python train.py --num_hidden_layers=10 --hidden_size=256 --num_attention_heads=2 --num_key_value_heads=1 --head_dim=128 --intermediate_size=704 --vocab_size=4096 --hidden_act="swiglu" --norm="rmsnorm" --norm_place="pre" --norm_eps=1e-05 --positions="rope" --rope_theta=10000.0 --rope_fraction=1.0 --qk_norm=false --attn_scale=0.0884 --bias="all" --tie_word_embeddings=true --parallel_block=false --init="normal" --init_std_qkv=0.0387 --init_std_o=0.0387 --init_std_up=0.0387 --init_std_down=0.0 --optimizer="ademamix" --learning_rate=0.000517 --beta1=0.9 --weight_decay=0.37 --lr_head=0.0112 --warmup_steps=252 --schedule="wsd" --decay_fraction=0.395 --decay_shape="linear" --final_lr_fraction=0.0 --batch_tokens=131072 --max_seq_len=512 --doc_mask=true --train_tokens=536500000 --max_steps=4094 --dataset="wikipedia_en"
MLP neurons of a small language model. Each row is named by its layer, matrix (gate and up: input weights) and neuron, and shows model dimensions 16-143. Each number is 200 + 20 x the weight over its row's rms, rounded and kept within 0 to 999. A neuron's up and down rows have the sign that makes its largest values positive.
After each neuron's rows, "fires after" lists the tokens most often just before its 100 highest values on Wikipedia text that the model never trained on.

L4.gate671,236,172,235,190,180,213,182,204,246,195,189,190,200,204,188,187,223,208,181,174,191,210,198,250,222,199,185,201,202,193,215,207,216,187,183,190,194,221,171,174,197,185,181,187,228,222,163,209,220,190,206,221,190,172,209,210,209,220,202,147,200,205,208,178,169,189,201,204,197,166,195,193,170,170,183,230,206,168,211,242,208,212,208,209,178,201,214,184,231,161,225,170,203,207,171,191,190,178,199,192,216,182,207,186,211,219,195,222,206,190,230,231,228,201,211,173,187,220,163,235,208,211,194,189,212,216,198,219
L4.up671,186,201,174,231,156,236,199,170,204,175,232,197,206,187,204,167,209,237,195,185,203,190,193,208,188,226,190,178,192,193,191,140,210,174,207,181,175,179,244,204,219,234,189,171,204,225,191,177,192,207,206,225,239,183,186,221,159,209,216,214,223,219,175,232,204,197,204,196,215,200,224,170,164,206,217,197,195,203,190,173,174,206,159,205,203,201,193,180,195,207,185,186,199,186,209,186,185,190,198,217,154,176,189,215,206,198,201,185,169,203,201,201,222,200,243,201,169,211,180,198,198,225,216,207,165,212,203,202
fires after: " S", " H", " M", " C", " K", " W"

L2.gate460,176,198,200,193,219,224,215,208,222,180,181,225,190,187,218,176,208,213,198,185,223,204,195,247,213,181,214,213,198,197,200,208,203,235,183,223,185,218,202,199,164,228,209,206,217,191,204,213,245,221,208,206,211,209,208,194,219,217,215,185,212,188,218,185,187,208,225,198,203,161,164,187,193,175,216,215,166,203,179,226,163,158,195,236,234,183,216,180,218,215,181,212,173,156,179,204,148,183,197,155,202,189,206,188,205,216,218,233,223,226,199,188,214,208,229,199,216,200,198,210,170,231,194,212,205,191,195,191
L2.up460,196,223,173,149,219,216,199,181,172,198,153,187,185,227,179,215,193,207,229,229,226,226,202,181,224,207,198,233,200,197,173,172,215,187,210,191,201,215,207,249,203,187,212,169,207,209,190,208,205,227,205,194,192,214,172,209,229,201,195,222,194,210,196,196,202,210,213,157,176,175,227,198,220,205,206,164,221,188,196,197,208,200,173,200,229,181,220,220,177,202,210,172,186,230,208,221,156,210,201,238,191,183,200,212,217,197,248,180,188,226,197,218,207,196,243,188,185,232,188,232,188,212,180,198,192,164,235,163
fires after: " K", " W", "K", " v", "W", " T"

L2.gate398,212,169,191,147,213,214,203,180,210,193,220,210,203,188,200,197,186,221,197,151,198,184,211,200,202,210,194,176,195,200,201,215,196,202,207,202,199,186,212,166,218,193,174,188,207,196,189,214,153,198,223,188,220,206,214,171,192,199,213,170,221,195,213,174,204,188,180,204,191,221,232,229,188,214,220,201,205,163,166,207,221,185,213,206,225,199,181,182,219,187,199,213,183,223,200,194,184,189,180,169,171,193,251,188,234,216,190,213,203,219,176,203,190,203,214,218,209,211,162,207,177,162,211,190,244,189,206,187
L2.up398,188,217,235,207,189,165,200,219,165,240,218,194,179,215,219,186,215,186,212,202,216,199,218,182,214,203,229,237,173,156,202,188,230,205,206,226,189,196,199,198,234,178,206,225,197,201,185,205,199,204,195,166,190,221,189,210,198,214,208,161,215,186,196,254,182,202,224,214,205,167,190,205,203,189,216,185,219,188,198,202,191,207,182,209,202,212,220,236,186,188,215,188,163,212,198,211,192,219,197,204,224,207,199,192,185,184,236,192,184,212,214,166,251,173,200,216,177,133,187,177,196,227,206,209,212,208,211,213
fires after: " cl", " R", " N", " C", "ae", " Cl"

L2.gate556,213,185,195,206,190,193,177,192,197,259,180,182,192,209,188,210,198,184,226,186,214,210,183,176,219,204,237,192,234,146,196,232,203,194,192,226,182,189,234,184,218,212,219,217,192,185,190,214,218,237,192,178,181,156,198,232,209,177,174,176,192,183,201,189,193,182,204,188,207,230,173,218,210,220,192,169,193,196,186,181,213,174,198,216,170,242,194,221,177,234,215,217,159,199,205,199,216,226,239,194,180,237,163,202,195,218,205,207,206,208,200,200,242,218,185,181,204,199,204,192,188,222,197,231,181,185,192,183
L2.up556,233,185,204,210,173,188,186,204,209,181,199,194,197,194,202,182,185,214,193,210,202,223,212,189,199,221,217,179,208,187,218,173,180,190,193,220,202,225,234,201,217,204,200,164,214,206,230,203,215,191,209,200,238,214,180,195,200,170,232,198,248,185,206,156,218,199,196,198,190,207,150,150,212,245,222,195,168,195,186,214,249,231,210,173,182,221,174,177,231,204,255,208,199,196,191,220,211,200,185,233,239,202,199,223,195,214,174,167,215,209,158,186,211,203,185,202,194,213,191,220,206,211,193,238,205,200,179,210
fires after: " S", " P", " El", "av", " all", "m"

L2.gate697,185,194,209,223,212,206,180,170,173,207,209,200,210,159,193,237,208,167,202,192,216,213,180,194,178,196,203,189,198,210,206,225,196,231,206,173,217,164,173,205,214,216,174,199,206,154,232,183,179,211,219,188,186,211,205,194,195,187,195,203,218,203,180,157,147,183,207,225,183,179,200,187,207,191,179,212,198,197,206,205,198,194,178,158,227,210,191,185,195,189,215,183,198,197,219,248,194,241,226,206,198,194,229,200,208,155,184,181,231,195,197,186,214,208,171,223,245,205,212,206,200,169,194,200,176,189,192,194
L2.up697,220,194,182,216,167,194,204,164,200,188,199,189,189,203,146,210,181,215,240,220,196,195,205,226,197,187,207,193,221,237,196,224,201,190,191,209,194,182,229,197,197,180,186,216,222,174,170,185,177,211,224,210,228,185,213,221,208,206,172,193,174,190,207,200,182,204,171,195,209,200,168,187,150,170,161,197,161,184,197,193,169,196,208,167,196,230,180,179,160,207,216,258,204,197,212,191,198,206,231,230,177,203,205,205,237,188,225,192,195,180,206,229,214,235,170,203,181,206,178,168,193,220,190,215,174,229,214,199
fires after: " b", "us", "ass", "ur", "b"

L2.gate537,182,143,229,203,218,211,199,207,195,169,182,214,169,208,181,203,206,188,188,181,218,200,234,157,182,210,230,204,188,182,174,203,203,229,243,184,215,218,188,205,190,192,197,174,218,193,192,226,202,176,213,228,182,206,218,225,170,211,195,185,207,202,197,224,180,213,161,205,166,205,218,216,184,211,230,231,196,161,241,199,229,193,215,206,210,211,241,192,207,151,235,202,187,186,235,180,199,178,173,213,181,162,190,212,200,207,222,218,210,209,206,192,234,198,200,188,199,199,205,202,213,221,204,216,197,187,169,207
L2.up537,190,201,211,187,188,185,199,215,213,181,223,205,195,217,221,225,188,190,201,179,184,199,176,186,150,222,200,205,239,206,201,182,195,192,252,179,184,197,176,206,182,210,172,213,211,230,249,206,167,200,199,187,228,191,174,202,196,195,203,219,239,203,157,205,199,200,206,203,156,228,207,229,218,169,173,227,181,208,177,162,196,191,204,195,213,212,192,173,221,228,196,165,206,222,195,180,215,213,220,207,176,182,213,181,190,213,240,220,205,178,207,187,201,261,220,206,225,180,208,173,202,181,185,212,185,200,236,183
fires after: " P", " h", " p", " c", " C"

L5.gate684,203,185,196,179,193,220,191,206,214,183,166,201,189,212,222,204,192,185,214,189,215,213,191,211,168,176,216,178,199,186,205,198,223,219,176,184,216,176,211,182,188,233,187,233,237,183,190,167,228,224,220,205,198,184,184,187,204,196,194,146,204,165,175,214,184,219,197,180,204,202,221,207,216,201,167,173,209,175,217,218,198,205,171,237,209,209,227,231,185,230,186,180,210,178,176,173,201,203,185,232,179,185,200,209,244,196,213,220,215,198,219,183,230,213,203,167,226,167,208,214,166,189,165,203,228,203,202,217
L5.up684,182,214,158,173,206,169,199,191,203,216,204,187,194,193,223,199,192,210,201,208,206,179,210,201,178,199,201,208,188,228,202,202,204,183,191,192,173,194,201,185,224,261,200,155,223,220,207,192,212,220,167,207,172,174,154,189,222,197,210,171,201,209,154,169,189,210,206,192,154,215,174,183,205,205,192,190,200,184,204,213,198,214,209,214,187,175,210,208,204,181,193,199,205,197,210,200,179,190,179,214,181,218,230,186,188,188,156,204,178,189,149,210,225,238,174,188,216,212,200,186,187,205,182,191,184,202,175,195
fires after: " |\n", " V", " ", "|---|---|---|---", " ("

L4.gate153,164,187,203,203,229,217,181,179,209,194,172,231,207,199,213,182,157,206,217,212,194,206,197,210,202,164,214,166,241,215,178,205,200,206,201,212,227,180,193,208,190,184,187,170,233,214,207,236,192,164,226,215,211,202,205,199,210,241,194,170,218,152,177,186,177,181,178,224,176,199,176,197,179,167,192,199,163,185,193,208,182,215,164,208,201,209,197,199,195,186,205,224,209,214,178,208,206,188,219,172,194,199,193,206,188,210,218,217,190,218,220,157,206,177,202,206,185,213,202,209,187,218,221,197,201,212,164,207
L4.up153,194,201,171,179,202,215,194,196,167,204,199,187,237,164,189,166,199,181,207,225,188,211,231,195,195,221,216,207,203,221,169,220,200,209,187,204,192,208,209,196,201,186,190,217,239,194,190,168,253,210,196,159,252,236,202,183,183,215,184,200,162,186,193,205,175,190,193,185,191,200,171,177,200,224,171,188,170,183,207,177,185,229,191,208,160,236,180,166,210,188,206,199,176,191,201,166,203,197,199,183,218,214,196,212,196,191,232,223,210,209,214,199,214,192,181,227,170,207,197,205,248,197,167,174,204,214,199,229
fires after: " in", "In", " In"

L4.gate235,226,183,218,190,236,188,203,215,214,181,192,206,216,240,155,201,184,220,203,193,189,207,207,215,206,206,201,185,240,187,178,222,191,188,218,201,195,195,202,179,205,220,198,203,225,196,217,199,240,229,197,204,143,210,219,203,204,182,182,212,218,171,193,188,200,191,219,198,199,197,214,238,184,208,213,183,227,161,179,245,153,196,160,222,208,157,229,194,199,195,178,192,175,223,160,202,172,189,177,198,203,186,180,187,201,193,178,213,204,199,174,207,219,198,219,158,209,169,160,199,192,182,200,186,199,158,213,208
L4.up235,188,227,206,199,210,181,207,180,197,189,214,216,195,225,198,219,238,199,193,208,229,180,200,209,207,216,221,174,208,196,198,207,227,218,241,211,240,194,238,171,204,189,181,199,212,217,193,229,204,200,209,201,189,244,160,204,221,212,173,190,190,179,208,193,182,200,196,203,190,191,205,191,211,237,170,170,218,170,216,175,206,226,216,224,219,202,230,188,219,213,217,190,172,209,193,178,203,205,187,207,205,212,209,179,204,210,207,213,206,191,191,186,223,159,194,216,216,217,192,186,219,224,178,175,235,187,212,210
fires after: " |\n", " M", "|---|---|---|---", " C", " J", " Cl"

L2.gate178,201,203,198,217,196,181,183,176,200,203,181,207,166,225,161,193,186,164,225,199,234,211,158,195,196,221,207,201,215,185,170,210,158,195,199,187,190,204,207,198,246,202,186,235,213,207,185,168,218,205,231,159,209,206,212,187,198,206,157,171,237,202,189,201,180,169,192,189,198,199,230,201,218,192,207,180,182,215,166,204,167,198,200,190,211,194,215,161,226,204,202,173,217,168,184,185,209,184,210,204,196,237,192,202,202,208,170,177,211,190,186,188,218,215,186,207,190,216,186,209,212,221,180,208,189,212,206,208
L2.up178,197,201,200,203,228,233,207,207,200,227,217,222,202,187,204,268,220,228,224,184,187,193,166,183,188,178,217,195,247,200,176,164,189,179,197,227,173,179,194,206,201,212,172,180,186,173,218,209,194,236,174,204,193,186,219,229,198,205,218,212,228,190,196,176,153,207,223,191,208,186,212,195,197,183,157,194,197,217,211,182,195,200,194,212,228,224,199,184,168,182,151,159,209,190,215,175,201,183,190,199,190,191,191,195,200,237,207,204,198,190,227,209,164,208,191,194,184,183,165,199,174,232,186,208,237,181,211,172
fires after: " b", "b", " B", "ith", " Bol", "as"

L2.gate36,205,149,173,231,212,245,182,223,192,222,210,231,201,226,171,213,233,159,188,181,213,205,246,211,183,192,212,199,173,169,205,186,213,192,149,189,194,152,215,224,209,230,173,172,206,206,218,187,214,201,214,167,223,183,170,202,192,208,204,185,192,171,198,202,146,205,203,200,168,211,191,192,170,212,192,179,204,187,220,150,171,224,195,199,181,197,183,163,239,196,215,205,198,190,188,170,220,178,184,241,176,195,206,163,180,232,223,179,204,212,195,205,189,235,205,192,210,225,184,194,225,212,208,215,206,232,171,230
L2.up36,219,202,191,184,247,192,206,202,222,246,184,192,190,223,214,211,203,211,222,192,212,204,173,210,220,187,213,207,194,207,186,210,203,183,188,215,179,206,213,200,180,206,163,183,191,197,218,190,198,190,162,221,255,204,197,182,184,211,197,201,203,171,202,206,179,186,189,201,191,182,201,240,214,193,187,194,219,200,212,191,191,186,216,234,224,177,186,187,190,181,181,185,201,217,188,156,160,199,193,253,174,228,215,201,198,191,184,209,220,185,167,203,216,245,206,197,218,192,215,199,157,208,200,188,182,196,206,206
fires after: " is", " C", " c", " (", " was"

L4.gate310,188,178,191,190,166,201,194,180,220,190,181,231,203,208,164,216,218,205,189,228,209,211,216,203,196,190,219,190,221,226,203,210,185,222,186,242,211,196,173,207,202,211,187,196,230,190,188,183,223,225,179,188,187,208,169,188,217,197,204,163,209,188,193,199,219,182,216,225,232,213,206,204,225,191,194,201,196,166,224,236,212,203,192,229,240,237,193,209,223,196,202,225,222,183,236,184,189,221,171,200,229,206,193,192,175,220,196,218,187,187,219,190,187,205,150,170,203,193,209,204,212,214,193,160,190,195,168,218
L4.up310,209,199,197,170,186,228,188,201,203,159,179,165,245,221,181,226,207,182,224,220,188,187,214,219,188,189,205,189,198,208,195,162,179,202,210,182,219,207,173,220,203,222,172,245,183,229,187,236,234,229,212,200,167,231,192,193,236,192,210,184,190,185,189,217,191,228,190,186,229,155,216,195,203,204,197,187,194,143,213,198,176,222,191,189,204,219,219,186,194,181,186,197,177,213,212,179,213,226,204,169,177,167,201,198,234,187,198,184,202,211,177,201,169,181,213,182,191,195,200,204,218,178,206,173,169,201,220,217
fires after: " ", "|", "In", " Histor", " ("